config = dict(
    n_kv_head=1,
    norm_place='pre',
    rope_fraction=1.0,
    qk_norm=True,
    init_std_o=0.0371,
    seq_len=512,
)
MLP neurons of a small language model. Each row is named by its layer, matrix (down: output weights) and neuron, and shows model dimensions 16-207. Each number is 128 + 32 x the weight over its row's rms, rounded and kept within 0 to 255. Numbers have three digits each.
A block is one neuron, or neurons of one layer that tend to fire together. After each block is what it responds to, as a language model described it from the Wikipedia text at the highest values.

L2.down235:102136083074137113099115108166172139164152119067065147101130131195144167192136095093131051055113128130166117105091144159018095058117093103111127135120116122113124140110115140056137126097083084157056141152126158089171049104154090114069088155111113150200127132193175112127127115123135092141132129080160142136044129103184154175154105139150075163140126141092162096101162128147113085127128111170147155129150158147157196074132122134147155095155148136114154135097150097109188039117118149126095137145134198098132115140123148094148122138130144101100115163099150075092097096094110155101
L2.down271:120130088146147114137103111119083121132134100138147095156137110090169118158096134139189086115091098097145117152114142120143154119146116042105103201142117151152120082101142139123159076131115067138109125163141165170160141164110140143093154169089203204114123129059147120093097147151105074117124125081164106115140134035076101102056085100127127138157091109162104144144135164112173104059046130120126104134145135088160144143159097103108105117135136151123095122099041185074080128149157128089148070113106153085165187121116100089119106116094118070139123114165140083106128159157126095111
L2.down340:076084089071028147116144157091121116115124076138145155122104181148140140155096110107143131137137134121076113126111127171071113082145119140115080130069123144101125091128109117093147132152100089170124147196121072047166088137120129113068105113123119118170122106171096097144145080145101164080117130121116164124092139083179141167165180143134074090125097178101168124060128118178111170146099146124146133062173082116190144056088129149100126154145192107123148133122122121100193080110141143093082169093086139168099144104122110136129099165126091112083155112134139109093082088102092091195
L2.down481:161109103102135114104108098145196111101179111127180145096100158157118185138133151103032146147065123199153141138168119183087143089158130161175091110166169135129125110154119142135114144181148148093102091147090110136145133133197081100048155161148129141157183132108187180079136090146134135118099136132126186128128122201103112179162161133126072121136126087141132085144124207090161144126186116148144107045148154182132128111114096154156152120142155157142100148174134064113114136154118086145087151135084174171093139112123199104135123131120154158133145145097132068163101128172147154144
L2.down497:093147145106080114158143081147142136142109178121147119062142072130152232128071088137124082083165192116101072143114196155132140093098163074187093090142144131099057119098117124114102141127090081130154154075209150139094117119146098119067091112125150147127151153179125142098153161133096087139118128110137155118162073118132162150166146149194136113146116119051201079181119140146119151096072090165137136098123120154124105135167116122207151087138115136137163116103153109123134122089175156114135130130151124102124148112146137061242123099116058139109102185140132102159094101110095161085
L2.down838:142071206164067142159090080076142095052178100139153077119092128107109150122099137119107137173111165119105118206162119114095200131147158102136140124125150138113145126110133117132168162136108119125082088160137090167160144156104133104112135103152185176096141131167177114045124156154118104103177106186110152049181118107096097120132165172180116160130086073145100117138150157131083127145127159161103100111145179143154129071129066166107177116129100154185125139132092077134155162132133124133123155116138118174101151116180113062110063065166152107128160161097142125139134103137104129133
L2.down912:148111103112137141169098104116183115150164149156121124131126151151119141146133078135142112130063127130160125152107160123106169093155145127106107129188162113158138125124103126172147162134056095130082088112107120133131104140175093147047188055125137124154128099142134138140128074169141065093092138103138117114076117087100098152164163181135094135132126081086082089101090112073194099121094127147166096049077190146129147071097074116142157116161143104148149122089121099088229079121103127109116098188118157117100155120113181088070074102148125121107129175135142089135048065149105091156
L2.down950:131099147086100152153099117127216133052081166107154100127159143166134201159085087151109095080101146130127144188117148119075126093165156104112135114048142140164094057143179120132180145125116170156117097178177143155152128137142103120151135131143105098127137131178165145051072102109128147155142128055147134075117154105106171172129130163158136146136139109161125125125127111119209061130096049182149093133095166177155166102103103118190170103091104137089109109054122072118180128168099172188104117155099145155099146151126145085137116093052100138125120121127110076136125085134122064132
Word-internal pieces, mostly "an", inside proper nouns such as foreign place names, surnames and demonyms: Ist-an-bul, Uls-an, B-an-at, Hondur-an.

L3.down362:153175104090118148090175128113051105164141081097129182166147108157171071130160078138120143093037115125143139092106112140187110119170132161119111078141093120169174170155091099107141148162159160081104136119099143100157157158126121147135150060157103138125160109100101116147103080158106132077099133144065103151109134110157139082099105150138093086216102167151156108116146111114189117121199142117129160216106114132098100079111122085112083184141149112114163119133076151122145134088145091139134109080133156160211131173129123160169115138153142182092129115129139110185063145127129144053
L3.down395:146157125134085164094146081108108131181093117146109163115149101122098102105163165153116130149096109107142093090138121196178097100113160179147153147125073151128139129112114103144094147159143087193167081123104132142140157126199163128068092051115126075127139139139095149139106143183157135126114171095194100174084081121057141178172210126079138136116062075161110147105148116100139141072114110171090078140129147124093183062108126099159091136082125119134160126134101167120130105139113115156106127136127086106168037125167112109135166155095072149098062123133122128161099116203171143112
L3.down437:103179091132089154123158129094133186075127088148071122184164158135149107077168161127113103116120159124104171171119065108116106126136110162126089102125192193127119119160157130089181119151147127103136159135105121109155147146085134171127131140155114158103122095156128120062087169152146109152173121103122172093150132114166127127128092115101134141171168148156158104142077098140115128098133134102132192145124164149114125131016101116174126174107102128100118163126108074048090124102077142109124190236153107212169149099110104061108121110107150131112120155095107137155030116165110160094
L3.down473:104155103122094159084178168110110143119097108149089133145153152114154169140202131093129117145111099110145135117110100139111161197089127159101093131123122171148158154082144161158081139147187134072147150171131068175135190191049103121135169160166167165100137129124125059122050124125127122092108119146079169169097126118176097077144120127140164119166121140145125163125140083134122104151203165173113172136113122166104078133061103099183107182165142081129158150166138085164139070135129155133104113127120145153224128120152082104108157101104113143106073091126127139148055096097134119114
L3.down829:129165107135071147124226116108118093229100053124119139124138104130119117121145172138146111129101135104082116129141099139145131070103112164144123201163153163148126120112110116128138166087098111136133102149080121155128135146092114104045137121157121131085163180163080154081115092147165137103080086186175142158107112060097125116102175085113077140125095104171152093114156066169155140081115155128095190129113143145117134111106082132125101147107106161125133087164133072141094131113149152100067120187126073131185098128136091059159138095066087189172064130155149136174088091125181178160
L3.down965:144152163066091121121075118117115135189143117128097126114141071148106139097147157148097185125116102090124112171086117143153182094061192142159081116127126149110120100097094096107088119159220007111120180153157116126132150108154130145114091116115200116137086167136110125118077133115151140140099144127154106091170057165116157103117103138147156069178089130110146156137147074125205178165150139100131155119096158163151128149086157162175119134065120095146157110139126138105120143138155079114114116116099109113202123097100085075089149090121082187128121104184168110130067097153097158115
L3.down1143:148120130091141162100153120135118143137120138148166148198148128121142093092178194138127118110106201207133146142092126132133146058113184139136077203117148133097127145207137193064140103138137125125083129133108126126121124152153169184085136153125115141113147239139064143145111129188145151127161070159095117169166129185107086168103109130130136124151124139116174145144093085120155157129164157118098126141101207144101076146119088105183135165163127113113157139170104120097108151091151094117138164073088096096196142090077084127112188139208141131148135105175137077158128067134124158134
L3.down1253:169133145100136120122125151110113132121139142108080165060157126109140108118167139145135141166140098088140151150118094079127144150099162149121077160082151188084129128100115163181142159093120096134166153113138084165171157211141155126170135121150184116152104134197167093071043104161158140097071165122136089121123089108137182122129119121166110160176110115173136123165126110104107118078117189107106198136133157128126128150069143089149071175063125087086172122106192056161107212143103092103133105172127121152196166090126074078128124122087094137138087043124112112191093094154109147144
Short subword pieces inside words or numbers, often in tables, such as ne in knee/Wayne/Byrne, a digit like 7 in 2:47, and j in Ljubljana.

L2.down31:119129195078183125087125178162168129044110167123129155086118118143147137157137102129133076109140067150112122120154155133135092131101115149069120118172186165158124133092096098126108155101154120106146129064157112157172143093167113190184199081117134138177108132156153089100143153104169078208139131148103106163161123148077117094104083149156095135129139145116070132160147069145163108139135112127162137160127202157106119117179102079029157168087116110152118122158134137128080143196115133161140089110122089074124157161129128098175110126088068075150148127088109104156070162138120185095
L2.down303:118159138102164105111122214152142158226134137139120131076122156143173167141155150128143121111165134160161133155127210114087115153084126119098066080182114144101149113054146144058121107140155124105140190110182108082130115080140115114059108121121102154137107134155178123136127170128085070146195131119063124165180119156152114202111097104125116126148179151143122130118213145133132132103166113079128102152155158137062050111182173172054141153121135165115157100107092111143144158118195173154166120117096131086110172134167125117161160084079107105153112115122140102148087148103125172104
L2.down450:115142121142101157173119206167089118088117128152105171093092141091200179140144166148111079108097111090122123102132150129135156143111155135107118132124158113113110175093122084170183157096151153152072113102137120105165125072144147101109190037049132119163111088121128153141091106143117075105100143145114114140158157108148099177095083131081096149111137133176125147091071071099113154168086195106155126087074190105108158182112093154115108169105148131113068156147084173147168107134115096098147097129107165088111160141120156114122101089067124134134118090098184178136077082065115148119
L2.down753:127065135097117157157164155111094178146175082169131103138124146104170133141118100125133129171105154128087130149121207095120113174098161161105127064123127141115144123094125142054128117154177142132163141144171120072167080055126128117072112099094158148097155097131119146107126121050100208139143128101107136126147067118140084114097104191094157119097113149139112132046155132119111108168144120089111075120087177093136103099153089095067156153113137185137134103139109185145151103094130119124086139115118056167069180120144131072117047101095128136162097108137207156126083086090099119109
L2.down821:096128137144155089164078172197179173139193153130135109125116122160151181185142126131105158125040126172132133135115171176072138145143136156162146092139113182134129140135102176126138213148155164086079112098123173138150113086130146112083118116100119134183084157143207126118097176143103189147150089099127139173160103142115108153124083074141065160128132133135101092170163166070099115131135168167113104106149145147085137160132143173097172092112148158116077122154070174172166151134103116103175089115155182109061116078203126126167162114154125113127110141107185124122111102129123145094
L2.down1103:096106133101117131173137085178124108142101169152133127088101108158127198119134081153114156155153148180131075141109169079096134100121131155148176050140142165128137164147071101086125158126144205177165204050155134098096138125148087150150166092104114142177090135141108116166144098131143094144097087123129180083132098148141178070121118125130129132151101161104121155159136170101228111157118113131147144150097138131099015111198124119149120136096166117119094160081130128160142135114159144167128100101137158101106136121174109138157115147113142156124070117114078155135133071109157098092
L2.down1220:088127165086182095119134189144146137129144155152184145117116121120125204143136103113123160127133049177159138089151138152127121143169102152182149079159121123164121181150109174092103115167165090109113131115118122123163147057167160129117132123081135156180140132124121134181185214158154136160115132126104158137118124114154110076181073127118140199101136134107122207066125131120120130132149117090099112176093156084091136119139094131070152151117168095112126139112152198127120154062115147111135091109103067124072144105136113171162145136146174126125089122111193115121098095132160134093
L2.down1280:167140173147178128109144148213131116130156149152122154190091120089142147151125139141126117112142080096125156088119112111188049162188140150110171122164153118181139087056124135163157087137192171061115165106109113078119091125137140178088184126113168121121129144098143146104100091083114122145098170154100141153123161147149150103117157141093168087141141105129032143163170128084118109147132149061122074117075155164108104136150103105042103187185112081163154129132121174165127137094126129072184099150172095103103159172123155146072112126093148120153130118133147159144116102064090133144
The digit 6, sometimes 8, inside four-digit years (usually the decade digit, as in 1968, 1961), also in other numbers.

L2.down92:153130116113157093112147140140076105254151114125148120106143170156169130135149141082123079166102112177134186088169149179115200090095117092124115100149128142128170110173165186153112112177177133131092132188108141125053116137183114147095118182146118134073140133082146201098098143121111113134129147068140151090115064149098125130171152085102123112172121135163135117111116110157122066086152079105154095063106074218151148095077177098123109136116168102121147133076160179134081122131097128134128136153073162144123096161115146163107154154087126167054073141120128105152134106137173119165
L2.down163:184095152135156137084171126111078116075076187096161116189147141144120080129137112106136074094116114092127152142099102145117178165097150072140093099075132086167145069148116121110153075048128107155180130151117119146129135187088168170190122080138136165146141129121148064118118105174138100101162092167099107071092094158126147188134132160110150144175091108136111114147047125138114085071137109104137167171099079137197119063140102081139109171120171130090107114140122086100113127148169146132093115137126141109170155149079116167112135137138131117197180159166125098128147170143113096129
L2.down350:168154125200182106142125076119129145110169137095129152107119108134092160071153112069108111092085156128156155113164134125063171048145101112139135092164041131151168148194133147149167167142141099108094135129106130118107085153061121152149109163159135140157150119095095156100147106143081102111120116165129067120144122109128094088085133180118154095167141103098156134154086154094134111091132143137088164157138124080128134127128109073157137101185119137125177160079143165100091166093118085163174111165137109063161108061064155140148095115138117162111107097146157103154140157193112152097
L2.down408:139137110080109063132127080084174082165094124073134106055157172125155116098180120045119147114136179119082137158141087099069166145154115069129130182095051182125177107156162073168193115147061135091125188129128133116084144145159103133117140148142136109123129120138148147105095118113131100143166123145186115074125118095165150153135159105115184119169136161097101125141102112129169144105157086110075122107097129180143102086107186136135167105157140145107144150057151088130160135185156170180181137162154150108159135167161193109129115174114122138111093111123092162107131133139148090159
L2.down457:109138150121142165081127121158115131152079156152102144099127168127131097142107182115097161093082162106110123124121106088075122103090089115152116117124139097100117133083127078202131163180116160103109155129114102169109126099113136141125105071127171131137159149167186119113110122129132115086145106144100119154142107113114081192142151138164130140177136122136075135146082139121095140106084126109186132142093079205100193104131139129104208109104084170148129088125102105167169119088146131076179118188155121133143157159180169106081189101097119160138093137118076137077049097134189097124
L2.down714:118106089097102132168114047154073089034099137160171146142098123128105172117067105091088118133117069109175136167142124108097180150153110133139133152100124073151148132136145125108114144100139131170124109125075113116135128168090143126135141090097090190119196084097126168099147094111125158136080136114090115052091060133128130108130144196128099051096123129089118134099074112125128144080104097110124159093092125147168134103134106161159101137129182110169139205116178112118175158101143070078068117156118123130107094092068200127107113192112123179121151176187112131178171098140139115186
L2.down746:106189144105069137148152069102081129182109160135173115129158103112141097096134097119118136104121154158090168129115131129064187120050077081138148152058097080098112129168086131098172138119115153157147104116125116072085147164081161070162107109110148091141124125112142124148151115125113134145167062160099097157129057161086104201145091149150117107178106184120115130110081136188098119079079120136155151103187041142124134181103148150183111092088172117109106174117129147105102153116147156151125126115114095087136111103101112164117211139142124118105222139141087089113110143163198118148
L2.down897:101162148123109100144138164091160147058107168099120091085139097218167092117185121135165105123140115141153136130190169116067122130086080128136117142139071155152198188097117134047106113112200156086095142149118146086142158152099142123106059157146115070130149133094087164102113138115152116176163077123086081137131118108108142096093108099073134134139112198168123122131178046122136114101155130091128139188121199119139099121121139111164162181137156121080133123063101165119072096106126127161108093151132079100118145069128085201138139107133075085185163129138183129131168123158123163123
The digit 0 inside or alone as a number, mostly after thousands commas or in table cells, e.g. 2,000,000, 4,049, 1910, stats.

L2.down8:151181117097093120086151132157177097079066182141140181071116111126134088115141163134109106116168150130189140062091105127145106177142135148154088142132185170074104105171140059095163140155149099086137147093144117130160179087149120083183174108109116079101171152131107105122114137068164175149102166131119146118071123143169137152154131123152213127127173120132122115114099079121179178136149054101142113117048123140153091122155100141169109155157095119103130137083136102124109151131144155142072074148083060186140121160074148158138129120103150137122084149115125149085151118145147177164
L2.down10:139151093155074106129161067120105158124152116114182116120130113144084115109123109132100154200151117170123141130122114115184172123197115179155116184118038132087141122194104121129138167155107130125081117136117192068085144166125095119123107134106141064061151179116142118133145102095122167198118137103156147172110096154158138097139204133104205102111128141154120106115136139175178147192195069134096078094053105140170098144144093160159125122172172083171153180094143134087096161136140185140099134128094079174145097130079143165134165185182148159093116181163137145104170103138118144146
L2.down385:099074141067110138092094188098150146001152080124098192097063127148170130138170088082184146143104183094128144117124123123099168146101142141121142128118164178125128143083129115117122188098121121105101143073190120104095101088117123092163113138136148137139089097113131099059118101069075141094132138143154147180117100107115083151140104162154091131107174148158115177110109121099115148174100172133140132104142160103182109153163148105098151194145051197157119126134122118162134113116125072127124165158165051147143113176109112103056099115148171135170118166096161127121165123154133145086
L2.down409:110188110103114094071107080105116151156146116123145157135107130150188107131167085126127081079144167102102072046131072083104093161028148129143135155121086123109148091090156172170065106148119101127116115163180115128089131127175123121088107110165137111155080093152123143107123184119128143107136119118141107128103112113145151150161124058113221111128108202109138135142125093065113167098104129063190110084104116159082140165158140086159123152121146113101174131113143131114114101161153112134074140118162113116149114150095132123155141145130130094127123182151109134073132177124124127092
L2.down918:149121101137099151100146045144110147183111124124105114158139107114100031115187115108090079095152157126104089166107153108050184078128117105078135214117144150110114159140104107120161156111057118118084068121143146119157115138115115111109111131146098144138169140166148097068173109130155101119132127104148083128110184164100152158148143154132146104149113121065159097167154100118139097116094128136168180144088192116194130153208090139104129123115099117114119144026140101111152055158079146178072137095111136173187111167084116135143130151164171077109126090134092094122124141182114130130
L2.down989:115199125141092111088163046148117125123113097142150109115137102154107081123127110154049101141122153075167103176060122090112162103117095123183113164116171158094134146056176121144137187118138187091125082134120119106081130099131137095111119110128135112070176143210114133153118072115137127156120112126128110157119145118079103160138158123138168081155113150098132123162131116123079153153095107079163136145043166198111114141221168120149126109162113097189159103102139116145117112131148133107103119170129095194166092180088141131078121132121130202149150168153142127142185082137112166123
L2.down1008:111164142100167086169175114129170121141178072094146151113081105188183159209090076148114099120125087147118072182143066129109117122134110134216133095135142096120096173126116188180083135155160101155111111118107131061126125115135138089121150079137207098146124096155123121154139111112122137131065124184185187169133150134133094095143081133121120143141086126112159097131141131115121188147164137115157102076112072135133132187150119159165092120116191055133165171141108073119146126098119096113130147124173084148101045134086149077113098134112139181121140169148129123110142137057100152089
L2.down1292:116148144089121083073105180161210146181156115156122121122137115089194111180145122108164145174187151137125154126143112141133113153142105140169094098096171164130114091102154115102122146132186087080145167124171175088150125082129110122104119115093069130037090153125194097115094111069062182115147126150146156176096131187151125182114107126172153142125174097160124166141156136108113202148115085084102112112091115136116133127166134164134108116133063181156140127130114081177096170091139118120102158154110112160204090123134159092124151094128168158160078138097136131105159119105143214107
The first piece of a proper noun, mostly a capital N (Nygren, NYA, NSW, New York) or another opening syllable, in lists, tables and rosters.

L7.down1064:113113167136145141130108143146156100138144147091168114131200152144138110147154144115164162099105142167141161094188121130147098185144080152107099075085090185089140134186158157173098088071199129106182080093096138099063114160111159180112095167106105098157165112091177157150086118177105126118137064113165154111148148163106137088109185164155091083091154108175077149112097162144129123157090102118109161125109083167092144111143141145113146183087160135183156129210100129155202100176123139112104106121119127063189120164151065176133136146161090098078110106104098134126139103099117081131
Second or middle digits inside multi-digit numbers in tables, lists, years and ISBNs (the 7 in 978, 17, 1949), plus occasional mid-word pieces (bib-l-ical, T-on-nage).

L7.down797:155127114060153101204096191077175119187124062116075166120127134059124077124120118168116054121186150126084106083139135114043108151113092132099184103107105110174144170113098148134138205091139106083164129050133119123181156120110167156096100179149116137123099128110192143148108144135165121101082121117131134156146111099097118127160073144094126092087134125144167130116109131101139135108138166151149073140135107144118161070146130088105158174167138139195159118097157112127094112082138176155174109129097138132066090093082143105103188106162098147107125143123113127132106083114146169174
Last digit of four-digit years in lists, tables and citations (199-8, 200-7, 197-8–79); also mid-word pieces like Engine(ers), J-av-a, Chem-ist-ry.

L3.down15:153103128122149151148099132148139087142139119142156088123125109147123085154091088130157149117149091124104155091143173124116144136188094109067155123099094147102146100109181091111110173109167075161117077079140159135154102064138148113117093105158099127178099107145091122128088089128128172106036181115172175076069096167119192132170136067129106139091110091122181120127154140163149111068101137118107120153114123128125125109115168122099144155131065136130186117059159133202093179169111094152117121126139101061085197117172123143176143104091087111188125135113128195146112139152124113129
L3.down115:135150118064131120195163146114153129081110125139065114138126108141127103103075096138144144136080118136078089075117182122153108132161106143161084092096117109139138101121117138086128111125118130123127185145126163134114156079133085070077168136181095136099128149181118108068094130098112085144114137183133146126131114100133071119107065185038052120131120091109129093107093180113118119143147120065101151141136125192098165070077152149162147122131130144213164102162140121144050119164155128139095145159088076091127126158139082102120118134059138167169129074159154138128153089120094123162
L3.down194:175125133076091101111131187166183139139147146128194137164172094177190114163135116141129182115103117099131127085137150116071104145160119180122089129139095087130085092109170107158117171099196092114124116158179122154110062088121141115150129151058122121153125129199099064100124106117181098110131151135033138102128147149139158150150085140132159106151103086107173151114138161170177099146145125093087102167138174059074114086099142161089160169105129073188124152124079132094116072172090080119161147147161181112118143129075138131063121107150108137140135096123102126135110157117053166083
L3.down223:149109154104141096156115146145155150079159129116085142110084098134199127148103075076171111140101118119148157104061170125156134179184184090114150181182158109121116069147178176120145108094158061175157167128051117102131190102188132191144110111083085108170161080164141100146062185122091113160153150119147130092163075176141137149122088107123100148128168105099090073170132158090079174075155156136104199174126202102110077101121127173140113152135121121114110130113090110162165109213128080150093161112121098078114155156160108138094089145112098124115134142109114162150108154121113132077
L3.down318:166155096085135062116106117109099122065089162120119109108103131101123144094139133136139088141123197112104081182115154133183107094150174074191150179099147094088101113194107130107039126074149156132133090129091089118128146132180090142124101159211138148144111108162176165107128106132120165114100182123132165093171150136134164157097099160150138124119109104120095136184090177103073149091136128125139126126128200147083170142057138161167133142118111185136063168104193087173088153134130157160154117143120092161144141084140131099086089143152134162157175084092113065119126139145118093168
L3.down445:164140111044147127141112122118122211126094192128077136148144143152154124134152115122125123119156150080136102110041123126134154163170172115184153130149159114117113127124096090102120090145174138112136171085167124102157178126176177151136162121147106123182105119165140132139130183104131150125092179105117093111193108158101128123142102140101160107146158036095124151177151176076118063172207142093080157133144173135052131161082123105170103119112161158180079178053114148142101129091102130129093152096154128109179176149108125162096094172146145087093163108114132141145097173149075154114
L3.down513:141125126131101122148132145150163112254106145101063116101095080134131164130134130067123092172142122134190091093131098140129109197143166121154123173134169101103109120138046165154118097123176192172177178109117170083137141149155108124109120095123105135097132052210141104105166128067111119197113111157162102140145097113064102143176153157101102136084109095135112144072147192121137145134083136092133132133099129087178109144143119131133163057144131093151027132131165197141174110169157164122124178093176082085126088142131131122131150154100131101066121125096181117100182157107145148109
L3.down678:153086087066185092134185182132083142106135135188137148100120103188186116156139107162148090114120120100127046091115166135132092121177165125135129160113199124100099075149128196121091133095095136173092124151145176070130126083105093069104155110142111098100132115146135132083196112140120169139164152139120164120159131143076110075085105097121101122122160069154159084109148136096137054120151140112106123137133219174085129103155127112121100141138052155116140085175149088128161146169117210116114168134146070114127134147068133123162128129106141128058136086131105131160197167078123137129
Subword pieces inside longer words, mostly proper names (Lan-ter, Gut-ier-rez, Saint-E-x-upéry, Re-x-all), plus "New" starting place names like New York.

L7.down1304:143174088137078143102104107178119055057161155069129178131130080152093171053137147168132113101140067168199156149175162182148150095142139119181128083093080092124131082173111146129140137123118122155140051161144131097160124086154115144164169148160095146138159136130063161129110110090107114191102102131096130182127116120100106102148098105084119141165070111126130068156113098140216164101095105170177112152107140135160181185113084145097116095162159133112126124162158090123117180152082188105115127145142121120122061110107141127172131107134078139152105115104117117091131098149093129156
Mostly the digit 0 in wiki table cells, as a bare zero score or after a decimal point (39.0, 3,840), plus word-start pieces like sc in scene, scarcely.

L7.down752:033126171101171114136121098158122140164175060101147128151155121105157097115089128123130154133136089244145165129155136102091123142134106115118152137173158176053176136128116149146096163137077125082124126041151061105159172097118112177140123140116144095123164127115167143184094141136123102099127133172144090163128147147122093106143102155053150113133143126170146135100105172139086143149126141156158119111072077168109125127196083126115158158084095107196119063094135107181160142034118129171123149097126130076116105130100105151130148066151159058112178101160154123139141116146081136110
Non-initial word-piece fragments inside multi-token words, mostly proper names and rare terms, such as McP-her-son, P-omp-ey, N-ugg-ets, st-om-ach.